config.yaml
norm: "rmsnorm"
positions: "rope"
tie_word_embeddings: false
MLP neurons of a small language model. Each row is named by its layer, matrix (gate and up: input weights) and neuron, and shows model dimensions 32-95. Each number is 50 + 10 x the weight over its row's rms, rounded and kept within 0 to 99. A neuron's up and down rows have the sign that makes its largest values positive.
A block is one neuron, or neurons of one layer that tend to fire together. After each block is what it responds to, as a language model described it from the Wikipedia text at the highest values.

L8.gate25:60 55 32 61 48 44 38 71 49 50 72 59 61 71 39 59 52 58 41 51 42 44 39 45 36 51 71 55 48 54 37 58 34 52 68 45 45 47 62 65 63 48 44 58 39 62 48 40 21 59 60 55 45 65 44 44 38 48 37 54 50 41 44 45
L8.up25:43 62 57 57 44 62 43 48 39 57 53 43 54 55 46 49 67 34 29 53 34 59 46 63 63 42 54 53 61 67 55 57 56 42 60 48 46 62 49 44 54 53 31 53 54 38 55 34 42 64 79 60 42 54 76 50 42 44 48 50 41 45 43 49
L8.gate249:51 58 50 51 44 37 42 40 51 78 39 61 44 51 55 44 63 53 40 54 37 47 47 51 77 59 47 37 61 64 39 41 42 50 61 46 34 65 58 41 52 35 36 50 58 43 31 69 48 54 39 55 32 67 47 34 50 46 58 57 44 56 64 40
L8.up249:45 42 64 23 52 54 64 62 51 45 33 48 25 45 54 40 43 66 41 48 54 49 36 40 79 61 50 58 50 43 58 61 64 63 48 52 54 41 64 59 65 48 48 66 42 55 79 64 51 73 50 60 66 47 41 48 51 58 46 60 42 49 51 61
L8.gate300:40 34 42 51 42 54 68 42 30 53 62 57 58 55 36 40 47 46 45 50 52 40 41 63 54 63 54 39 36 47 62 55 45 45 55 43 54 56 44 62 73 49 39 67 40 33 51 39 57 56 40 46 38 34 62 41 69 47 44 57 44 48 54 40
L8.up300:39 45 58 43 48 59 45 43 59 52 66 48 51 57 38 52 56 53 49 38 59 37 59 62 53 46 38 70 41 41 60 61 68 50 58 63 41 36 74 64 51 55 64 59 50 46 50 44 43 41 49 55 44 53 52 56 52 43 43 53 47 34 48 50
L8.gate410:42 69 52 52 69 51 55 54 71 60 35 57 38 49 53 53 48 52 38 60 45 51 64 41 62 43 47 67 57 48 58 45 37 43 44 41 43 47 59 44 47 58 52 67 41 47 43 56 43 56 54 64 54 37 67 60 48 55 47 40 52 27 40 51
L8.up410:41 58 50 52 51 48 63 50 49 74 46 63 47 40 42 40 55 49 48 58 54 61 48 56 48 41 30 41 46 42 32 52 40 51 43 68 38 60 44 41 37 38 52 58 57 49 37 45 47 41 44 48 69 60 41 44 55 55 51 64 53 49 39 40
L8.gate445:53 50 61 41 66 57 57 50 43 44 49 52 48 64 51 44 42 58 73 50 37 53 55 53 40 56 47 62 66 45 41 33 40 53 46 43 61 64 60 56 27 38 42 43 44 52 49 60 26 62 48 46 37 52 59 53 59 47 54 34 60 21 60 59
L8.up445:42 53 65 49 48 61 58 43 43 35 45 69 52 45 46 41 68 36 40 60 56 51 61 41 54 49 35 59 47 58 43 49 55 76 49 52 51 44 41 65 78 51 42 42 63 29 54 49 43 55 42 45 43 44 38 25 51 61 52 53 55 58 60 49
L8.gate507:36 53 42 60 42 59 63 46 50 36 70 62 49 67 37 57 64 35 49 48 41 61 49 34 54 48 50 37 36 42 71 42 53 52 71 40 52 53 57 52 48 59 40 56 55 52 43 53 34 53 51 35 50 73 43 28 53 50 47 47 63 48 50 44
L8.up507:47 38 57 49 41 38 52 38 51 38 62 41 64 54 39 54 62 64 36 46 63 41 52 53 41 52 44 50 56 58 48 54 62 56 60 39 60 58 51 69 44 37 38 35 52 44 58 40 43 62 34 42 57 47 71 60 40 46 68 63 57 53 55 50
L8.gate570:31 72 44 36 54 45 57 42 58 42 47 58 56 44 46 43 53 50 50 55 52 49 63 52 44 40 40 65 09 54 41 58 44 61 28 60 56 33 60 54 34 41 59 43 62 48 39 42 49 41 45 24 65 32 47 38 53 72 37 52 61 38 41 53
L8.up570:42 54 49 55 42 32 46 38 25 43 57 56 47 35 45 67 62 52 53 40 63 54 44 42 39 53 33 52 72 64 50 50 45 38 50 34 52 46 57 52 42 66 44 68 47 38 51 31 31 64 43 50 57 39 44 56 41 62 70 47 42 40 56 43
L8.gate643:55 27 58 53 52 48 60 65 37 45 46 20 38 55 51 48 53 38 55 48 41 49 34 47 60 50 58 66 67 42 40 50 55 48 34 32 75 50 58 66 49 54 43 47 64 61 46 61 45 33 59 47 68 49 61 31 43 54 37 46 54 31 57 54
L8.up643:51 43 64 49 55 55 41 61 56 51 63 52 68 46 46 58 63 52 46 63 44 62 38 38 53 55 57 46 48 55 44 53 37 44 56 38 50 60 53 52 39 43 48 44 65 27 64 59 41 61 33 38 54 36 42 39 36 37 54 69 60 45 43 38
Final letter of codes. Final piece of short all-caps abbreviations and country codes in tables and lists, such as POL, DEN, NWS, FIVB, SAK, GCSE.

L8.gate18:59 64 38 70 62 49 50 67 50 54 21 61 46 42 49 54 41 38 43 55 48 41 59 47 52 50 47 52 40 45 55 51 55 51 58 53 57 47 52 29 49 54 45 51 51 42 74 38 37 44 42 50 38 70 41 54 39 50 49 47 49 57 53 37
L8.up18:51 72 46 58 57 34 41 41 42 43 54 53 58 51 58 39 33 40 46 66 41 36 54 54 48 51 36 45 46 58 50 46 71 50 54 70 54 48 31 47 46 50 43 47 48 39 71 47 51 43 58 73 60 61 53 56 50 39 39 49 45 44 61 69
L8.gate270:55 61 65 56 65 59 50 37 49 40 42 37 62 40 65 43 51 58 37 48 60 43 64 54 49 59 54 43 52 36 55 51 60 45 49 40 62 48 50 52 50 72 66 49 58 44 54 46 53 45 62 45 55 60 45 62 38 57 53 59 49 54 47 48
L8.up270:62 56 47 50 30 57 51 43 34 50 40 37 53 49 44 33 45 46 55 41 60 51 50 48 50 47 59 53 44 45 39 67 56 65 50 36 44 59 42 67 34 47 69 66 46 45 57 52 50 56 45 55 51 57 39 36 34 49 57 57 65 39 62 45
L8.gate298:46 51 43 41 42 24 52 58 39 55 42 84 65 56 60 52 48 56 56 48 70 18 47 38 56 50 61 44 65 58 55 62 48 41 58 34 61 54 46 49 61 50 61 43 45 59 50 58 68 49 43 52 49 54 62 45 49 42 54 49 50 49 57 41
L8.up298:61 48 65 67 66 47 39 53 48 53 45 51 45 58 58 52 50 57 41 56 54 47 59 45 42 40 68 60 41 38 69 59 76 70 51 60 49 69 58 69 58 60 36 62 39 36 55 61 43 61 70 50 46 56 42 52 64 46 57 38 52 50 32 44
L8.gate311:31 37 33 38 38 54 54 66 63 44 59 44 55 41 56 53 49 66 52 40 45 49 49 49 56 46 44 39 67 39 56 46 40 41 46 40 52 57 36 56 52 48 45 46 32 56 37 49 50 45 54 31 58 45 55 46 48 47 56 47 44 60 49 51
L8.up311:53 55 56 59 49 33 54 69 36 51 37 32 44 47 39 53 58 40 48 56 64 51 65 38 53 37 41 38 43 41 43 60 41 32 38 45 70 55 41 70 36 54 48 70 54 60 54 53 52 62 49 37 33 42 52 51 35 38 49 51 36 53 41 43
L8.gate392:55 68 37 51 56 40 58 67 57 46 38 42 41 45 60 64 53 37 50 35 47 50 51 36 59 51 61 60 43 44 67 53 56 56 42 37 55 56 58 62 48 56 34 55 44 34 43 59 51 58 50 41 28 48 42 49 50 61 40 27 43 60 60 37
L8.up392:54 59 59 46 53 39 41 47 48 66 76 49 50 56 33 40 54 36 41 50 44 35 53 39 39 55 45 46 53 53 50 53 55 37 44 37 58 57 38 51 47 60 37 52 54 39 57 50 25 48 55 38 43 40 50 39 44 55 50 52 53 41 36 41
L8.gate600:36 45 42 43 47 27 44 61 55 52 51 63 62 46 50 55 48 39 42 54 56 37 39 66 31 46 45 57 71 73 53 57 51 42 65 48 33 45 54 70 42 70 50 61 32 55 55 54 57 43 58 34 49 45 42 37 51 57 42 44 66 50 45 56
L8.up600:53 46 46 39 45 54 55 68 39 43 36 31 56 30 38 57 37 56 48 62 44 52 39 60 51 46 62 44 67 36 69 67 39 34 53 50 45 35 53 53 56 64 54 40 42 56 36 42 54 53 48 47 50 60 48 37 61 68 60 41 46 58 39 48
L8.gate660:61 36 66 68 51 37 53 53 55 52 50 39 55 37 49 50 56 60 50 55 60 41 74 55 48 65 45 55 36 59 53 50 52 41 64 61 35 52 46 39 50 53 53 30 55 45 52 74 55 64 67 56 53 51 42 50 55 41 40 47 45 62 62 43
L8.up660:44 59 65 52 56 38 50 53 54 43 40 50 50 42 59 57 30 57 58 46 52 53 61 55 47 75 65 64 41 51 55 58 47 75 57 61 51 59 54 52 47 53 60 36 77 46 30 42 52 42 67 69 48 50 48 63 56 62 53 32 55 51 54 54
L8.gate690:62 49 48 46 66 39 62 57 47 65 38 44 54 51 50 32 48 47 58 66 43 28 60 36 45 55 57 52 59 50 70 62 63 53 37 31 57 59 41 64 31 46 59 39 48 49 52 65 53 53 39 60 46 62 63 50 47 51 45 39 47 48 59 54
L8.up690:58 57 40 51 46 70 47 64 47 58 43 39 51 56 62 44 60 58 37 51 61 39 51 36 35 45 65 52 72 45 63 54 45 57 45 56 69 43 61 52 48 35 49 43 52 64 65 53 51 51 53 59 66 48 48 42 47 47 74 33 40 64 55 38
Mid-title apostrophes and word pieces. Apostrophes and colons inside song, show and book titles or surnames (I'm Sorry, You're Next, O'Connor, Jane Doe: Eye), plus mid-word pieces of proper names (Plymouth, Glyndebourne).

L8.gate185:54 49 48 64 77 43 49 65 33 52 48 50 48 47 44 56 54 59 38 58 46 56 41 39 62 54 40 43 39 56 65 41 73 53 54 44 35 37 52 64 42 71 42 59 72 46 61 49 52 58 50 51 69 60 45 47 66 70 61 63 51 52 45 35
L8.up185:61 63 63 44 62 42 54 42 48 41 44 55 69 49 40 51 29 38 42 52 41 47 58 37 41 49 48 64 45 55 62 41 53 51 36 64 35 50 64 48 48 50 56 60 47 43 42 54 48 51 58 32 35 46 45 54 67 56 48 58 57 58 46 55
L8.gate201:46 51 59 55 56 58 42 45 32 43 45 43 54 47 48 47 55 73 40 54 44 38 43 46 47 39 56 71 59 43 45 51 67 55 30 42 39 49 62 26 49 50 52 76 46 43 66 43 52 54 66 56 64 51 49 67 56 52 32 60 54 49 35 47
L8.up201:57 33 65 47 59 56 42 54 29 50 48 29 57 46 61 69 45 50 57 53 59 56 42 62 57 44 45 65 43 47 33 58 56 46 53 43 51 47 44 63 48 54 58 42 44 58 41 56 35 32 42 41 42 44 58 46 43 56 49 51 55 42 32 52
L8.gate307:41 48 59 39 64 56 44 58 38 68 44 52 59 50 41 52 57 38 49 49 23 55 38 54 43 62 40 35 42 60 43 50 51 47 49 48 54 56 48 59 53 52 49 58 61 52 58 30 40 59 53 43 57 58 52 58 59 70 51 37 53 36 49 65
L8.up307:39 45 50 39 59 56 54 49 38 67 45 50 61 70 52 51 39 44 44 40 37 57 41 64 50 47 33 44 53 54 42 39 47 61 34 46 60 43 49 54 51 45 50 43 51 45 57 32 56 46 55 44 65 54 57 63 44 55 47 53 54 44 52 68
L8.gate372:45 39 49 50 56 44 45 59 21 39 36 35 42 54 60 43 64 38 50 45 51 43 27 38 48 54 47 52 55 46 67 72 41 39 49 61 57 50 55 51 39 22 49 57 43 30 54 41 51 45 61 53 53 50 41 75 62 45 43 38 53 42 46 51
L8.up372:57 61 59 55 52 53 48 36 56 51 55 44 57 38 53 35 64 43 54 62 54 55 57 34 43 70 48 49 47 78 48 35 57 48 50 44 58 69 52 50 57 50 43 45 52 44 33 58 41 58 61 52 55 65 47 53 58 45 44 49 46 41 56 62
L8.gate374:33 38 61 44 37 70 64 53 54 49 28 35 67 39 48 55 34 49 44 29 49 55 51 46 41 51 71 47 51 55 59 58 44 59 41 54 44 46 43 51 46 59 46 38 35 53 49 37 65 52 50 45 45 57 45 53 45 49 30 46 44 54 55 57
L8.up374:49 57 54 61 56 47 50 43 54 43 55 40 38 40 53 51 59 55 49 42 33 62 31 64 60 59 66 49 57 38 61 59 38 65 53 49 48 42 36 44 43 54 44 46 46 60 35 63 55 45 60 46 53 50 54 53 41 44 42 68 60 65 51 53
L8.gate532:40 37 50 22 44 55 67 42 39 29 55 24 48 79 54 48 68 60 54 45 52 46 41 33 46 59 53 48 39 51 58 51 59 53 57 39 59 42 64 35 67 47 48 49 47 45 06 54 55 49 48 51 44 53 33 46 42 23 52 40 32 46 52 48
L8.up532:49 39 45 40 53 49 46 46 49 40 53 52 52 65 49 50 55 53 50 51 50 57 40 50 67 61 58 55 41 60 56 56 33 39 43 46 51 62 48 40 45 29 41 57 46 55 41 54 55 45 32 33 37 39 27 54 46 43 56 60 46 48 47 56
L8.gate584:46 66 33 50 59 42 36 43 38 51 46 49 49 51 66 56 40 43 57 31 56 58 52 54 53 47 51 46 36 42 33 60 46 62 51 50 59 46 57 38 36 44 29 41 46 45 66 54 50 29 72 43 34 56 38 57 45 46 60 63 42 46 56 51
L8.up584:55 46 36 44 51 61 31 52 43 49 28 26 45 52 63 53 45 34 46 45 45 60 51 58 54 58 46 52 46 54 36 62 61 53 49 31 41 35 43 34 54 35 45 65 56 40 41 49 33 56 39 57 57 46 44 54 51 56 39 62 53 46 40 41
L8.gate634:49 40 62 47 47 42 31 48 54 49 43 48 51 60 53 28 32 52 63 42 52 36 66 65 50 66 41 45 69 37 48 53 45 58 47 58 54 40 54 33 41 49 34 60 61 33 52 63 36 43 37 42 49 46 36 56 58 53 43 60 42 57 19 32
L8.up634:30 50 58 44 44 32 59 37 42 68 49 42 39 40 52 45 51 51 54 64 47 52 42 47 67 53 43 32 61 50 50 45 57 37 54 63 46 53 61 51 44 56 52 54 59 43 60 52 64 44 61 71 58 46 49 48 51 28 29 60 43 67 56 56
Table column separators. Pipe separators between cells in Wikipedia tables, mostly in header rows near the end, e.g. Apps | Goals, Pts | Qualification, Candidate | Votes.

L18.gate432:54 64 48 44 64 47 41 65 42 34 43 56 30 41 51 43 35 59 71 50 70 57 41 70 52 52 59 56 47 32 55 46 43 56 56 30 50 56 56 64 49 49 57 49 47 51 47 66 49 65 45 50 47 44 48 69 48 57 56 45 32 49 35 59
L18.up432:57 58 31 54 58 56 37 50 43 43 55 40 34 56 34 52 55 75 50 45 55 44 49 45 58 61 60 48 56 58 52 37 56 47 45 52 47 38 61 33 66 32 38 58 46 55 69 56 63 49 66 51 43 37 55 73 48 46 48 69 58 51 58 59
L18.gate701:47 40 56 61 52 45 38 53 49 54 62 48 50 54 48 57 48 43 45 70 48 41 45 62 56 69 54 38 45 50 51 41 33 53 34 36 53 60 51 47 41 53 41 39 48 44 62 56 55 45 45 52 61 60 56 44 43 41 53 60 37 26 34 42
L18.up701:47 31 57 52 44 37 35 50 45 61 56 66 36 54 61 57 54 40 52 43 49 38 45 50 46 46 60 50 62 40 47 26 30 46 51 40 38 40 44 41 56 63 42 58 63 53 48 57 38 42 55 65 44 40 60 46 45 48 57 57 62 33 47 36
Incomplete word-start fragments. Word pieces that cannot stand alone and need a continuation: un in was unable, apostrophes in we're and O'Connor, and name fragments like L-ind-say.